config.toml
num_hidden_layers = 14
hidden_size = 256
num_attention_heads = 16
num_key_value_heads = 8
head_dim = 32
intermediate_size = 512
vocab_size = 2048
hidden_act = "swiglu"
norm = "rmsnorm"
norm_place = "pre"
norm_eps = 1e-05
positions = "rope"
rope_theta = 10000.0
rope_fraction = 1.0
qk_norm = false
attn_scale = 0.177
bias = "none"
tie_word_embeddings = false
parallel_block = false
init = "normal"
init_std_qkv = 0.018
init_std_o = 0.018
init_std_up = 0.018
init_std_down = 0.018
optimizer = "adamw"
learning_rate = 0.00127
beta1 = 0.9
beta2 = 0.95
weight_decay = 0.17
lr_head = 0.00816
max_grad_norm = 1.0
warmup_steps = 512
schedule = "wsd"
decay_fraction = 0.83
decay_shape = "linear"
final_lr_fraction = 0.0
batch_tokens = 32768
max_seq_len = 1024
doc_mask = true
train_tokens = 295100000
max_steps = 9006
dataset = "wikipedia_en"
MLP neurons of a small language model. Each row is named by its layer, matrix (down: output weights) and neuron, and shows model dimensions 0-63. Each number is 128 + 32 x the weight over its row's rms, rounded and kept within 0 to 255. A neuron's up and down rows have the sign that makes its largest values positive.
After each neuron's rows, "fires before" lists the tokens most often just after its 100 highest values on Wikipedia text that the model never trained on. A number after a token or word is its count.

L3.down79 [ 88 128 161  99 121 147 163  87 141 151  99 134 127 137  46  75 184 134  72 119  73  84 160 150 168 137 120 110 188 133 130 101 158 132 127  79 145 164 150  95 150 136 110 138  70 101 101 146 159 160  94 184 114  87 135 126 197 122 101 187  97 148 158 107]
fires before: "9" 29, "7" 10, "6" 8, "8" 8, "5" 6, "," 5

L6.down366 [132 106 174  90 119 139 137 122  79 147  98  69 138 158 134 150 103 118 104 194 140 114 137 108 145 164  96 174 105 112 139 123 165  76  97 123  76  78 176 161 168  81  59 118 122  99 166 169 137 159  94  53 152 117 126 109 125 110 134 190  79 123 174  98]
fires before: "\n" 72, "-" 14, "ate" 5

L8.down329 [139 134 118 100 122  99 109  93 140 138  80  95 145 140 140  52  64 137 129 172 105  77 180 134 106  96  98  90 102 110 151 124 215 115 119 120 170 157 175 117 185  87  92 120 141  80 199  85 132 160 129 126 157 114  85 166  81 108  84 169  84 144 125 142]
fires before: "\n" 99

L8.down91 [121 150 122 110 110 140  83  55 124  85 103  91 105 127 118 129 123 125 111 160 111 148 155 137 132 113 117 134 148 119  92 147 141  89 124 118 142 111  84 136 131 126 103 135 113 110 113 164 194 138 174  97 135 212 106 101 106 147  87  54 134 136 156 157]
fires before: " |" 32, "5" 8, "." 8, "4" 5, "3" 5, "," 5

L2.down60 [135 161 105 121 127  60 112  98 189 173 132 108 131 148 183 131  76  98 211 164  75  61  81  77 136 175  89 195 137 107 136 151  95 113  96 149  99  91 123 138 177 145 156 136 121  90 130  89 121  99 121 145 199 127 119 112 166  63 147 171 124 129 182 125]
fires before: "\n" 55, "and" 5, "==" 4

L7.down241 [121 119 102 107  55 166 129 108 121 182 144 105 193 133  92 144 157 163  26 204 134 103 173 159 124 142 138 171 129 130 100  85 185 164 123 133  66 164 121 147 128  84 124 197 181 150 143  98 178 122 188 123 128 142 107 152 110  86 143 104  92 128 114  42]
fires before: "1" 26, " " 26, "\n" 20, "2" 7

L4.down368 [137 138 133 113 101 131 153 162 157 129 142 190 119 138 105 101 145 100 149  90  71 162 178 109  99 110 109 127 129 131 158 177  91 129 100 102  72  93 146 136 125 121 140 164 107 108 153 146 191 138 129 168  70 174 149 150 141 131  52 113  57 161  74 134]
fires before: "\n" 26, "1" 16, "9" 5, "2" 4, "8" 4

L2.down94 [122 129 140 113  87 130 171 163 142 123 137 116 128 157 123  23  93 144 129 126  77 139 131  79 113 124 129  82 101 120 155 145 196 106 145 110 122 107  91  81 183 147  84 128  97 107 167  58 161 185 109 184 136 112 105 158 130  97 164 196 112 133 184 142]
fires before: "\n" 95, "-" 4

L2.down135 [169 111 101 115  56  40  93 107 182 143 160 120 131 153 145 156 172  91  82 152  86  97 135 115  80 106 130  66 164 121 131 150 143  89 133 156  52 130 106 138 110 110 101 135 135  98 110 164 151  93 160  89  98 127 124 169 150 168 176 152 124 123 158 106]
fires before: "1" 21, "2" 15, "0" 14, " |" 8, "-" 5, "," 4

L4.down136 [109 112 173 139 154  95  94  85 183  66 133 113 129 134 153 167 127 143 112 127 192 123 123 127 119 109 129 122 118 151 135 116 182 155 127 163 153 129 118  50 149 108  84  91 129 180 144  78 117  72  85 165 195 100 143  45 144 118  87 168 127 165 148 105]
fires before: "==" 28, "===" 13, "In" 9, "The" 7, "H" 7, "A" 5

L10.down14 [137 163 106 124 128  94  80  87 141 151 144 161 145 128 124 151 195  74  95 166 118 154 119 130 144 160 138  83 204  84 116 145 145  91 146  90 139  86 121 145 196 122 123 143 138  81 204  69 150 148 103 119 121 140 140 149 149 108 183 120 185 127 106  94]
fires before: "i" 36, "," 11, " (" 8, "h" 5, "." 4, " |" 4

L6.down389 [ 75 109 202 117  86 149 111 131  77  95 126 184 117 145 221 152 112  86 132 102 165 117 126 125  90 174 112 201 151 115 162 113  79 157 114 139 101  53 141  75  98  74 141  58 147 111  86 147 147 152 156 136  88 126 129 139 127 103 104 123 144 175 156 174]
fires before: "9" 54, "0" 7, ":" 7, "8" 6, "," 4, "1" 4

L7.down344 [156 130 142 114 101 149 168 102 141 107 107 188 160 114  55  81 109 130 117 170 171 181 105 154 118  92  83 128  88 106 186  58 152 132 119 145 127 152  80 180  86 149 123  89 168 158 168  85 156 120 107  91 136 137 107 157 107  92 142  61 112 105 105  64]
fires before: " |" 36, " " 22, ";" 14, "2" 4

L4.down165 [159 165 172 137 150 152 116 129 128 113 158  94  76 129 140 126 155 140 135 111 166 154  99 165  43  96 129 187 145 192 120  82 221  81 162 125 143 128 136  89 135 167 100  96  77 151 139  91  73 120 158 122 125 161  87 106  90 157 141 122 136 139 155 136]
fires before: "==" 28, "===" 13, "In" 10, "The" 7, "On" 4, "====" 4

L8.down399 [135 144 138 160 150 118 138  95 159 179  83 133 136 141 102 107 147  65 132 158  95 109  65 142 144 133  90 139  69  82 116 142 255 151 153 122 106 142 146 153 138 111 126 162 142 153 194 148 101 115 152 145 120 134  84  93 146 140 126 130 114 125 113 118]
fires before: " " 35, "1" 12, " I" 4, "dom" 4, "\n" 4

L8.down375 [124  94 138 161 124 176 129 123 156  98 215 182 107  96  31  92 147 133 119 150 140 117 156 124 116 119  94  71 129 128 199 217 193 141 142 104 113 170 104 167 163 119  99 131 187 139  89 172  83 111 132 108  90  91 106 145 113 115  91 158 154 115  83 104]
fires before: "\n" 40, "S" 6, "D" 4

L8.down395 [154  90  93 142 126  78 131 104 127 142 142 121  90 175 103 138 129 116 144 132 166 162 168  84 109  94 154 113 127 155 112 164 163  84  75 124 107 149 142 123 107 135 146  59  98 106 112  98 116 112 183 125 110 108 116 125 149 100  68 139 116 148  86 152]
fires before: "," 25, " |" 19, ":" 8, "–" 6, "." 6

L3.down496 [113 105 166  35  73 141 134 144 148 174 134 150 112  82 118 130  96 115 152 141 113 132 162 126 121 162 147 124 149 132 124 136 202  60 131 129 132 152  89 146 130 176 118 126  66 175 170 116 149 147 149 166 116 145 111  77 148  57 137 115 173 118 123 110]
fires before: "\n" 74, "1" 6, "7" 5

L4.down443 [161  97 119 144  84 146 125 176 140 166 123 113 146 102 112  92 129  83 130 125 134 144 161  93 108  97 156 130 144 176 159  88 164 194 129  81 128 141 122 140  92  96 140 184  90 103 102 122 134 163  42 145 122 112 117 102 186 144  99 169 124 116 144 109]
fires before: "\n" 33, " He" 8, " In" 6, "0" 5, " She" 4

L8.down97 [125 104 143 110  75 100 124 162 179 171 126  98 158 178 132  77 120 132 181 173  73 135 106  65 106 120 108  72 141 148 126 107 255 108  93 113 152 137  86 125 110 168  91 178  65 135 106  91  88 127  69 139  78 129 107 147 111  58 101 146 131  60 167 120]
fires before: "\n" 96

L8.down47 [ 36  73  77  91 136 138 132 160 123 150 116 112 102 111 127 165 140 118 104 157 114 127  95 154 139  93 137 157 119 161 146 173  45 126 144 139 168 120 121 143 107 215  72  35 129 123 126 126 124 150 140 119 164 109  87 155 127  96 140 110 112 136  87 120]
fires before: " |" 22, "%" 15, "6" 6, "4" 5, "5" 5, "3" 5

L4.down245 [ 72 158 115 115  74 128 136 235 117 154 103 164 101 135  67 141 120 134 154  96 146  73 152 120 127 171  70 128 112 171  71 136 202 131 102 138 185  93 118 183 133 173 145 146 121 148 130 159 107 168 125 180 115 102  99 122 109 153 128 140 151 173 198 115]
fires before: "0" 41, " " 7, "5" 6, "1" 5, "7" 4, "2" 4

L7.down453 [139 170 112  59  96 110 123 127 151 154 129 125  89 144 126  96 136  99 115 159 165 150  98  29 108 134 137  99  81 112 135 129 190 111 118  94  94 143 114 255 179 139  92 142  64 125 139  74 106 106 120 140  61 192  87 115 113 135  89 103  70 148 146  81]
fires before: "\n" 57, " " 24

L10.down426 [157 190 157 163 163 135  98 138 150 144 171 137  73 105  62 106  92 127 178 113 186  98 121  96  87 152 131  69 128 142 169 158 137  43 144  98 130 166 152 133 121 123 111 151 176 159  76 135 105 159 136  58 199 110 107 147 176 147 104 115 110 102 158 137]
fires before: "uk" 32, "i" 15, "u" 6, "o" 6, "a" 5

L4.down129 [152 121  98 154 143  80  83 126 122  33 140  77  89 134 156 131 157 149 161  69 153 138  88 150 104 132  86 169 110 144 189 104  81 141 163 162 120 100 116  77 108 142  88 120 187  64  97 123 136 167 146 206  82 139  93 157 109 141 139 130  69 135 132 144]
fires before: "9" 23, "7" 10, "6" 7, "8" 7, " a" 5

L6.down423 [153 147 116 154 116 136 116 150 122 150 158  81 152 119  64 127 110  72 145 112  72 122 141 128 136  97 122 119 173 144 103 155  28 123 130 129 110 106 138 127 160 104 132 110 128 152 154 135 149 120 102 145 133 148 126 166 130 168 151 125 153  98  83 117]
fires before: " " 26, "1" 20, "0" 8, ")" 7, "2" 5

L6.down61 [ 64  90 131  99 103 107 108 183 131 109 173 119 120 132 111 157 111 119 129 188 126 172 107  84 172 151 111 175 119 118 180 139 115 133 129 182 141 182 121 144 134 116 119 101 168 157 172 118 153 139 154 205  96 130 165 132 151 139 167 142  99 120 152  77]
fires before: " |" 34, "0" 8, "3" 6, "5" 5, "," 5

L10.down360 [131 108 128 122 159  73 151 146 141 167 110 170 118 184 133 172  93 149 148 109  58 166 136 149  82 102 130 114  82 140 117 160 151 107 108  98 145 111 142  81 169  84 135  91 129 186 154 136 124  91 116 131 164 187 125 108 105 142 136  91 157  69  94  80]
fires before: " |" 42, " m" 12, "0" 11, " rel" 6

L2.down264 [141 143 148 148  89 162 131  82 129 180 108 111 158 128 163  92 161  94 110 140 118 170  49 103  78  74 108 163 162 128 152 154 255  97 127  83 106 131 149 191 151 185 122 131  44 151 173  93 154 116 168 120  82 105 115 126 116  72 133 105 113 128 117 132]
fires before: " " 40, "\n" 23, " M" 5, " S" 4

L4.down509 [150 103 162 133 124 170 173 113 113 150  95 144 164 100  56 135 131 111  85 154 139  66 113  90 137 137 106 109 109 131 104 151 133 150  97 145 118 146 112 172 124 177 119 167 177  94 129 127  71 137 134 137  88  54 108 145 140 106  90 151 126  97 151 148]
fires before: "0" 21, "1" 18, "2" 8, "8" 6

L4.down382 [105  82 114 140 124 147 113 175 189 124 139 109 130 157 161 149 100 102 105 185 145 182 134 100 185 118 110 200 151 123 168  79 140  76 105 114 134 118 122  77 134  99 152 107 161 117 158 100 184  93 120 107 190 114 139  73 108  96  91 147 139 112 124 113]
fires before: "\n" 14, "|" 12, "-" 11, "==" 9, "===" 6

L8.down156 [162 157 143 100 140 129  94 137 113 146 146 105  71 139 141 119 106 116  81 110 129 178 124 190  84 118 119 166 164 130  88 116 192 115 161  53 113  79 102 108 127 148  91 142  89 101 166 119  71 172 252 109  72 125 119 123  55 184 216 115 142 150 146 121]
fires before: "==" 23, "=" 22, "===" 14, " a" 6, "|" 6

L3.down126 [108  92 112  88 130 104 116 108 126 117 142 117 167 111 134  95 144 133 157 110 141 136 149 178 190 107  72 135  98  97 119  71 103  71  79 160 143 186 200 139  94 159 162 127 108 146 135 187 120 169 174 114 170  82  80 140 209 117 183 171 160  97  70  90]
fires before: "ived" 17, "A" 11, " |" 10, "iving" 8, "a" 7, "pt" 7

L3.down316 [148 146 185 106 117 160  97 133  98 132 157 124  63 130 118 153 160 153 118 107 155 137 103 182  64 119 138 214 159 199 100 102 157 112 149 129 156 126 151 131 141 188 107 109  77 132 158  97  65 127 143 107 134 110  84 120  88 136 152 104 150 150 191 149]
fires before: "==" 25, "===" 24, "|" 8, "====" 6, "The" 6, "=" 5

L4.down486 [104  95 104 156  63 185 129 104 146 146  98 186  86  68 160 124  92  96 137 148 135 128  91 125 116 172 106 110  94 129 104 128 113 149 136 140  90 157 159 147 176 168 102 140 168 106 167 130 146 162  86 153 133  88 122 151 140 202 117 100  60 115 178 133]
fires before: "\n" 38, "1" 15, "," 6, " |" 6, "ent" 4

L4.down468 [162 133  94 121 143 131 161 136 127 131 163 153 126  44  36 150 226 102 212 136 102 145 115 138 169 129 120 138 126  97 140 105 169 107 187 120 153 131 148 164 111 146 113 195 105 162  43 150 133  54 192  69 136 104 120 125 131 164 165 139 151 116 127 140]
fires before: "\n" 100

L4.down157 [124 112 135 114 114  95 137  74 147 118 104  84  90  96 132 150 115 123  55 172 157 119 104 122 119 167 158 134 122 124 124  63  71  95  79  83 101 127 131 114 173 177 137 149 112  98 116 178 109  81  75 110 143  47 112 111 135 131 145 160 114 168 172 165]
fires before: "9" 34, "8" 9, " (" 6, ")" 4, "," 4

L3.down239 [167 113 122  92 101 143 143 108 101 179 150 123 123  76  89 154 132  97 174 155  42 157 186 152 108 120 164 126 132 117 119 131 190 136 100 164 116 171 177 104 201  97  94 150 127 143  68  95  61  69 160 101 147 109  80 115  92 138 172 155 133 138 149 127]
fires before: "\n" 100

L7.down264 [116 120 148  82 135 134 211 149 103 123 138 128  89  91 129 126 117 116 160 135 100 109 133 135 110 140 133  78 117 139 146 148 255 136 107 158 148 164 123 154 176  40  71  80 137 138  53 156 104  88 125 136 185  69  53 114 124 110 124 163 108 102 119 121]
fires before: "\n" 100

L7.down197 [117 147 166 145 128 147 155 152 138 107 103 124  98 125 153  73  51 120 118 152 116 160 152 120 146 149  80  99 111 145 136 165 197 149 213 152  78 119 106  94 118 154 189 116 155 138 120  74 133 118  92 140 129  64 115 152  78  87 197 150 139 134 118 137]
fires before: "9" 22, "1" 11, "0" 11, "2" 9, " |" 7

L3.down282 [160  93  77 157 160  47 131 115 138 130 107  64  97 168 176  49 133 118 219 167 109 129 143  92 131  79  96 163 112 134 108 122 142 133 108 163 138 109 164 113 134 105 109 138 135  98 165  89 162 127 146 133 115 126  33 153 152 101  39 149 105 133 179 138]
fires before: " |" 18, "and" 10, "it" 10, "ission" 5, "a" 5, "on" 4

L4.down231 [152 170 171 143 135 128 148 118 108 124 210  72  74 161 163 131 149 153 150  78 109 187  91 139  81  90 149 132 133 206 118 121 181 130 152 128 138  99 108 114  88 205 112  80 114 180 115 130  98 161 136 123  96 150 131 157 135 121 115 123 123 181 109 154]
fires before: "==" 30, "===" 13, "In" 10, "The" 9, "On" 5, "B" 4

L7.down278 [123  96 112 103 153 111 177 151 153 143  85 169 140 171 196 155 142 128 116 119 148 101 103 139 100 124 117 145  67 181 139 123  67 116 183 134 159 137 155 143  85  98 126 173 145 114 133 145 133 105  52 120 153  80  88  93  44 201 124  46 178 114 125  69]
fires before: " |" 25, "." 17, "0" 11, " " 7, "1" 7, "5" 6

L8.down494 [140 108  85 158  99 109 103  90 155  90 137 132 137 126 111 146 157 122  71 132 176  80 183 125  91 161 101 109 165 107 129 208 173 159 141  98 142 128  91 147 108 169  90 173 126 141 114 162 142 104 125 115 138  95  80 158 136  61 108 143 145 178  95 102]
fires before: ")" 31, " (" 17, "." 15, "8" 5

L4.down313 [100 160 109 137 105 151 111 142 160 145  62 124 109 132 113  92  97 125 188  73 129 136 142 136 112 120 162 124 165 157 144 122  53 159 207  74 153 131 122 129 168  92  90 151 140  77 160 180 166 166  82 177  90 112 154 131 176 132  72 162 138 102 116 132]
fires before: "\n" 27, "1" 14, "0" 13, "9" 6, " S" 4, "2" 4

L7.down101 [116 131 140 107 162 172 158 145 127 163 169 133 175 110  92 143 124 149 130 143  62 163 106 135 131 140 103 175  85 185 147 120  92 147 118 160 125 163 119 132 116 112 136 125 155 159 115 149 173 122 132 124 212 187 129  96 165 201  94  93 150 156 162  66]
fires before: " |" 21, "0" 12, "2" 10, "4" 9, "7" 6, "3" 6

L8.down215 [185 134 106  97 138 122 181  91 167  99 116 119  94 140 104  74 124 152 162 131 134 125 116 127 138 109 134  55 154 159 139 132 104  95  74 137 100 186 153 170  96 117 180 132  87 144  75 153 118  79 119  97 157 125 103 120 166 117 106 155 157 110  76 101]
fires before: " " 25, "-" 21, "|" 17, "\n" 12, " |" 6

L8.down332 [133 148  79 134 111 128 162 131 136 121 104  93  88 168 145 155  88 121 169 130  68 123 121  79  73  81 117 142 160 100 129 138 113 119  72 186 162 137 151 142  89  67 145 106 133 125 116  61 116 137 193 111  82 164 130 148 103 137 198 180 137 115 168 171]
fires before: " |" 16, "." 14, "," 13, "0" 7, "5" 7

L4.down500 [ 87  95  98 122 168 151 156 147 149 177 176 118 155 108 174 150 100 132 130 124  94 138 135 163 185  86 130 165 164 171 129  96 204 164 114  92 121 158 125 141  96 166 113 104 121 120 137 117 198 111  87 134 138 117 115 123 194  92 134 121 149 151  98  80]
fires before: "0" 34, "uk" 20, "2" 6, "1" 5, "4" 5, "9" 5

L6.down249 [ 94 154  64 142 115  63 139 173 145 144  53 104 135  93  68 106 111 134 108 156 132 113 172 109 131 105 149 138 138 189 153 151 237 153 142 121 137 146  98 138 120 115 159 183  92 117 115  94 120 139  81 190 108 149 186 140 139 111 164 134  75 152 129  91]
fires before: "\n" 56, " " 9

L4.down206 [162  98 116 199 103 153 164 134 129 174 209 154 120  58 175 132 146 100 105 129 149  94 132 167  56 113 110 134  99  82 140 107 195 175  89 136  72 191 166  76 145 108  98 139 138 159  99 117 115 148 195 110 120  51  97 214 132 208 149  81 118 145 131 112]
fires before: "\n" 98

L6.down463 [127 175 130 127 100 112 172 110 179 197 144 126 106 125 132 109 137  86 125 128 173 104  88  82 131 141 156  75  42  99 113 148 127  79 134 161 138 147 121 191 175 134 131 145  57 169  70 119  83 164 124 163  72 177  78 172 136 133 138 125 177 128 147 114]
fires before: "\n" 36, " " 28, "1" 5

L8.down345 [116 144 153 169  58 106 175 110 163 130 136 106 147 108 177  74 141 146 100 163 105 157 119 101  99 162 136  84 133 125 142 131 192 127 125 133 139 183 127 120 205 110 125 140  98  29 131 105 156 153 108 119 141  91 107 137 177  87 113 194  74 123 144  82]
fires before: "-" 78, "\n" 18

L2.down126 [156 110  99 102 161 127 119 109 121 115 128 163 144 147 122  91 152 121 177 113 119 139  61 120 116 126 124 121 169 126 125 111 195  75  40 185 134 123 152 128 106 167 126  83 131 122 170 116  94 123 142 121 132 116 108 154 156 127 132 190 166 141 154 160]
fires before: "ived" 19, " of" 9, "iving" 8, "pt" 7, "ley" 4, "d" 4

L2.down144 [170  67 137 103 109 116 148  84 138 171 113 152  72 124 164  70 134  98 177 122 101 118 131 125 143 124 117 146 134 120  89 177 140 138 140 170  85 141 144 124 116 139 155 160 151 114 141 118 127 160 141 138  94 153 143 156  97  87 185 118 136 138 140 115]
fires before: "9" 22, " |" 18, "8" 14, "0" 11, "7" 4, "." 4

L4.down435 [107 107 149 151 117 113 178  83  80  90 141 161 155 106 129 117 108 115 163 127 105 139 120 134 132 112 128 135 127  54 113 116 141 119 120 115 109 172 194 166 160 138 142 172 148 111 138 123 165  80 150 146 121 116 130 154  97  84 163 118 133 111 152 131]
fires before: "\n" 54, "-" 8

L2.down484 [118 119 147 139  96 179 151 120 153 190 124 111 115 125 185  90 158  98 111 142  97 177  45 116  94  84 119 135 150 125 160 152 251  84 113  98  97 131 156 194 168 139 124 128  42 144 142  92 166  98 172 116  95 132 102 139 103  62 144 101 120 129 126 131]
fires before: " " 32, "\n" 25, " M" 5, " S" 4

L2.down347 [115 127 156 129 102 181 163 111 134 202 108 120 106 141 176  96 144  96 104 146 109 175  46 115  96  62 126 137 154 120 160 162 228  83 135  97 108 140 156 185 166 147 120 159  43 136 141  93 154 102 157 121  97 131 115 147 106  57 130 125 123 119 109 129]
fires before: " " 35, "\n" 26, " M" 6, " S" 4

L4.down177 [102  81 105 178  81 136 116  84 131 156  92 154 150 130 139 130  84 130 104 163 135  71 117  87 138 121 164 112 137 130  94 143 133 171 131  99 180 111 118 184  94 110  95 141 158 136 117  96 110 148 100  74 141  55 106 103  84 113 105 181 199 113 177 171]
fires before: "9" 23, " |" 13, "1" 12, "2" 9, "0" 9

L6.down448 [107 141  78 148 107  62 100 109 103  84  58 113  60 126 133 113 165 136 133 114 113 155 167  63 151 121 119  67  71 141 140  69 142 214 145 172 104 145 101 121 131 116 138 135 139 129 120 190 118 153 216  62  99 121 105 135 188 104 158 160 104 115 122 127]
fires before: "0" 16, "4" 16, "1" 14, "6" 10, "7" 8, "2" 7

L7.down184 [136 159 129 145  57  83  73 204 164 153 151 130 134 162  73 102 163 135 141 103 113 106 154 185 193  91  96 168 127 180 160 144 118 114 143 101 162 134 161 128 117 121 145  78 163 118 167 179 162 141  98 132  84  89 184 135 166 123  77 123 102 144 132 149]
fires before: " " 24, "0" 9, "ames" 7, " at" 6, "\n" 5, "old" 5

L3.down352 [142 106 151 120 116  99 131 236  86  80 125 115  92 134 120 190 147 152 127 144 143  86 114 140 113 117  82 145  77  61 139 139  88 201 109 146 148 132 126 149 139 159 130 156 136 109  95 117 109 134 116 148 154  46 142  61 116 144 147 138 112 108 149 172]
fires before: " " 25, "1" 12, "0" 9, "2" 8, "\n" 7, "," 5

L3.down59 [106 210 119  97 186 103 114 131 112 101 141 138 117 134  92 137 125  75 111 148 179 110 120 150 141 151 131  91 109  81 161 144 140 191 101 146 107 122 195 117 110 179 141 190  92 151 133 183 156 137 143  93 117 187 188  74  95 120 113 187 106 146  95 127]
fires before: "\n" 22, " " 19, " a" 6, "er" 4

L7.down472 [132 100 104 159  69 123 209  99 129 137 148  83  53 153 118  58 187 189  99  68 141 110 130 109  90 102 145 133 170 147 120 141 111  67 105 127  86 123  94 132 151 121 116 135 111 111 109 184 102 116 191 107 139 101 114 114 141 138  94 176 100 140 121 152]
fires before: "0" 24, "1" 19, "s" 9, " |" 5, "." 4

L3.down503 [130 137 139  97 113 120 143 134 146 176  97 133 130  80 106 135 129 115 185 139  66  95 132 144 149 141 121  72 135 110 172 134 201 169  62 186 126 167 199 134 191  36  89 108 146 144  50 130 110  93 139 151 151  94  69 135 139 108 103 143 139 106 149 101]
fires before: "\n" 100

L7.down327 [114 159 148 156  71 122  94 129 138 156 149 182 127  72 216 111 149 114  83 219 170 131 121 131  91 112 132 126 151 217 147 120 147 140 109 145 122 154 110  85 180 121  52 141 142 185 176  77  89 147 121 122 167  87  74 158 109 182 161  65  95 151 174 114]
fires before: "\n" 68, "==" 5

L4.down484 [103 106 125 129 179 134 128 194 174 110 162  69 118  87 175 171 136 131 103 160  96 113 144  73 153 132 116  78 117 119 114  81 180  79 118 111 160 194 117 128  62 165  84  99 125  81 126 144 146  90  60 139 104 153 153 106 193 130 117 131 149 119  66 132]
fires before: "\n" 80

L7.down476 [109 127 143 117 143 137 164  70 103 162 147 141 115  71  15 124 138 162 113 126 173 100 148 158 114 122 131 110  85 152 106 195 220  90 134 161 132 166 130 139 159 122 158 144 181 149 116 148  81 135  81 119 112  84 100 138 137  89 111 188 137 148 127 149]
fires before: " |" 30, "1" 11, "5" 9

L4.down121 [136 162 201 121 140 153 125 109 183 134 149  85  94 172 163 125 192 125 107 125 145 193 103 108 111 113 169 125 149 220 122 118 199  72 113 113 164 136 108  61  68 145  84 107  84 143 141 137  40 129 111 151 119 140 116  96  77 107 108 124 120 109 128 168]
fires before: "==" 30, "The" 12, "In" 8, "A" 6

L8.down141 [149 115 128 157 102 130  74  69 127 160 146 105 202 108 143  16  66 159 111 148 103 126 147 131 106 140 106 106  89  75 133  98 210 135 153 105 165 125 146 107 143 114 190 123 185  97 129 121 145 163 130 115 223  90  81 149 112  98 106 145 130 161  92 162]
fires before: "|" 85, "|---|---|---|---" 8, "\n" 4

L7.down126 [161 117  75 157 129 113 163 121 165 129 122 179 160 104 184  86 184 142  86 147 156 104  61  83  93 114  70 113 163 101 155 117 218 115 132  61  37 122 188 222 153 105 104 164 124  85 178 132 159 109 150 135 140 142 133 135 106 146 122  94 105 150 144  76]
fires before: "\n" 49, " " 24

L2.down319 [ 99 145 160 103 107 187 177 117 101 224 136 136 165  74 159  94 146  92  85 119  89 134  45 118 132 104  88 113 141 144 146 180 255  99 177 111 131 149 134 166 141 166 150 156  61 113 124  36 136 125 171 126  95 102  86 134  51  81 143 158 121 113 106 142]
fires before: "\n" 27, "ium" 7, "ia" 7, "ael" 6, "al" 4, "ian" 4

L8.down111 [173 161 173 120 149 158 105 114 174  93 152  93  63 106 155  91 133 125  98 137 101 150  83 182  48 143  72 140 140 144 152  95 255 124 163 143 138 103  93 135 155 159 123 123 124 135 109 117  76 105 163 105 129 144  90 124  89 139 174 126 129 119 164 140]
fires before: "==" 30, "===" 22, "=" 9, "The" 6, "In" 5, "|" 4

L7.down39 [117 153  95 124 111 156 161 112 122  98 133 109  79 164  85  96 156 106 101 142 183 130 133 116  90  83 164 145 159 160 128 204 144  99 104 128  81 166 110 120 125 135 150 107 133 172 162 161 137  79 166 109 183  67 110 203 157 122 159 147 117 121 144  52]
fires before: " |" 20, "s" 15, "," 13, "." 8, ":" 6, ")" 4

L4.down330 [116 130 101 112  83 119 142 123 122 110 180 156 105  94  56 149 131 116 154 166  97 110 161 100  87 161 100 120 104  58 122 104 116 151 177 146 110 179 187 124 143 112 123 140 184  93 108  90 105  90 141 126 152 116 127 171 144 113 149  75  93 130 107  86]
fires before: "\n" 21, "at" 14, "er" 10, "ose" 6, "om" 4

L7.down466 [138 152 149 130 122 146 101 100 115 104 161  77  79 109  47 123 112 139  63 136  87 126 141 153  76 117 140 173 109 144  75 113 210 107 192 130 156 141 127 152 122 139 148 132 132  87 129 154  57 112 167 112 124 107 114 143  71 132 205 106 118 136 148 121]
fires before: "==" 16, "===" 16, "|" 8, "C" 8, "====" 4, "2" 4

L3.down72 [193 147 121 135 183 126 125 144 183 158  66  50 154 147 106  63 141  71  85  99 104 169 132 164 152 154 151 109 194 110  88 153 121  68 132 110  98 147 120 152  17 136 163  90 141  47 149 131 143  90 125 157 124 129 144 149 139  99  65 102 164 121 122 101]
fires before: "\n" 42, "v" 8, "==" 5

L7.down29 [ 97 134 134  69 164 140 115  76 156 127 112  94 106 139 158 143 178 160 111 159  76 143 112 118 125 112 139 121 149 156 168  61 164 135 133 168 154  69 140 141 156 201 115 140 125  94 100 149 130 185 152 102 166 130 107 109  76 133 127  84 113  79 142  98]
fires before: " |" 43, "." 20, "8" 5, "5" 5

L8.down469 [134 184 101 100 169 138 134 131 116 121 160 155 117 116  96 190 134 119 151 119 155 123 149 145 140 106 125 126  98 191 100  91 176 139 127 102 172 184 126 158 147 142 108 142 157 129  97 145 129 129 188 112 155 167 140  63 162 112 122 117 119 146 199 172]
fires before: "uk" 31, "h" 11, "l" 5, "u" 4, "i" 4

L7.down134 [114 152 104 123 138 156 106  64 132 127 120 114 120 104 116 146  94 104  83 153 142 121 143 143 158 155 157 105  97 131 169 188 115  95 155 152 133 135  86 179 123 124  97 140 134 170  84 141 110  91 109  70 162 137 107 121  97 132  75 108 115 121 141  40]
fires before: " |" 23, ")" 11, "0" 9, " (" 8, "," 5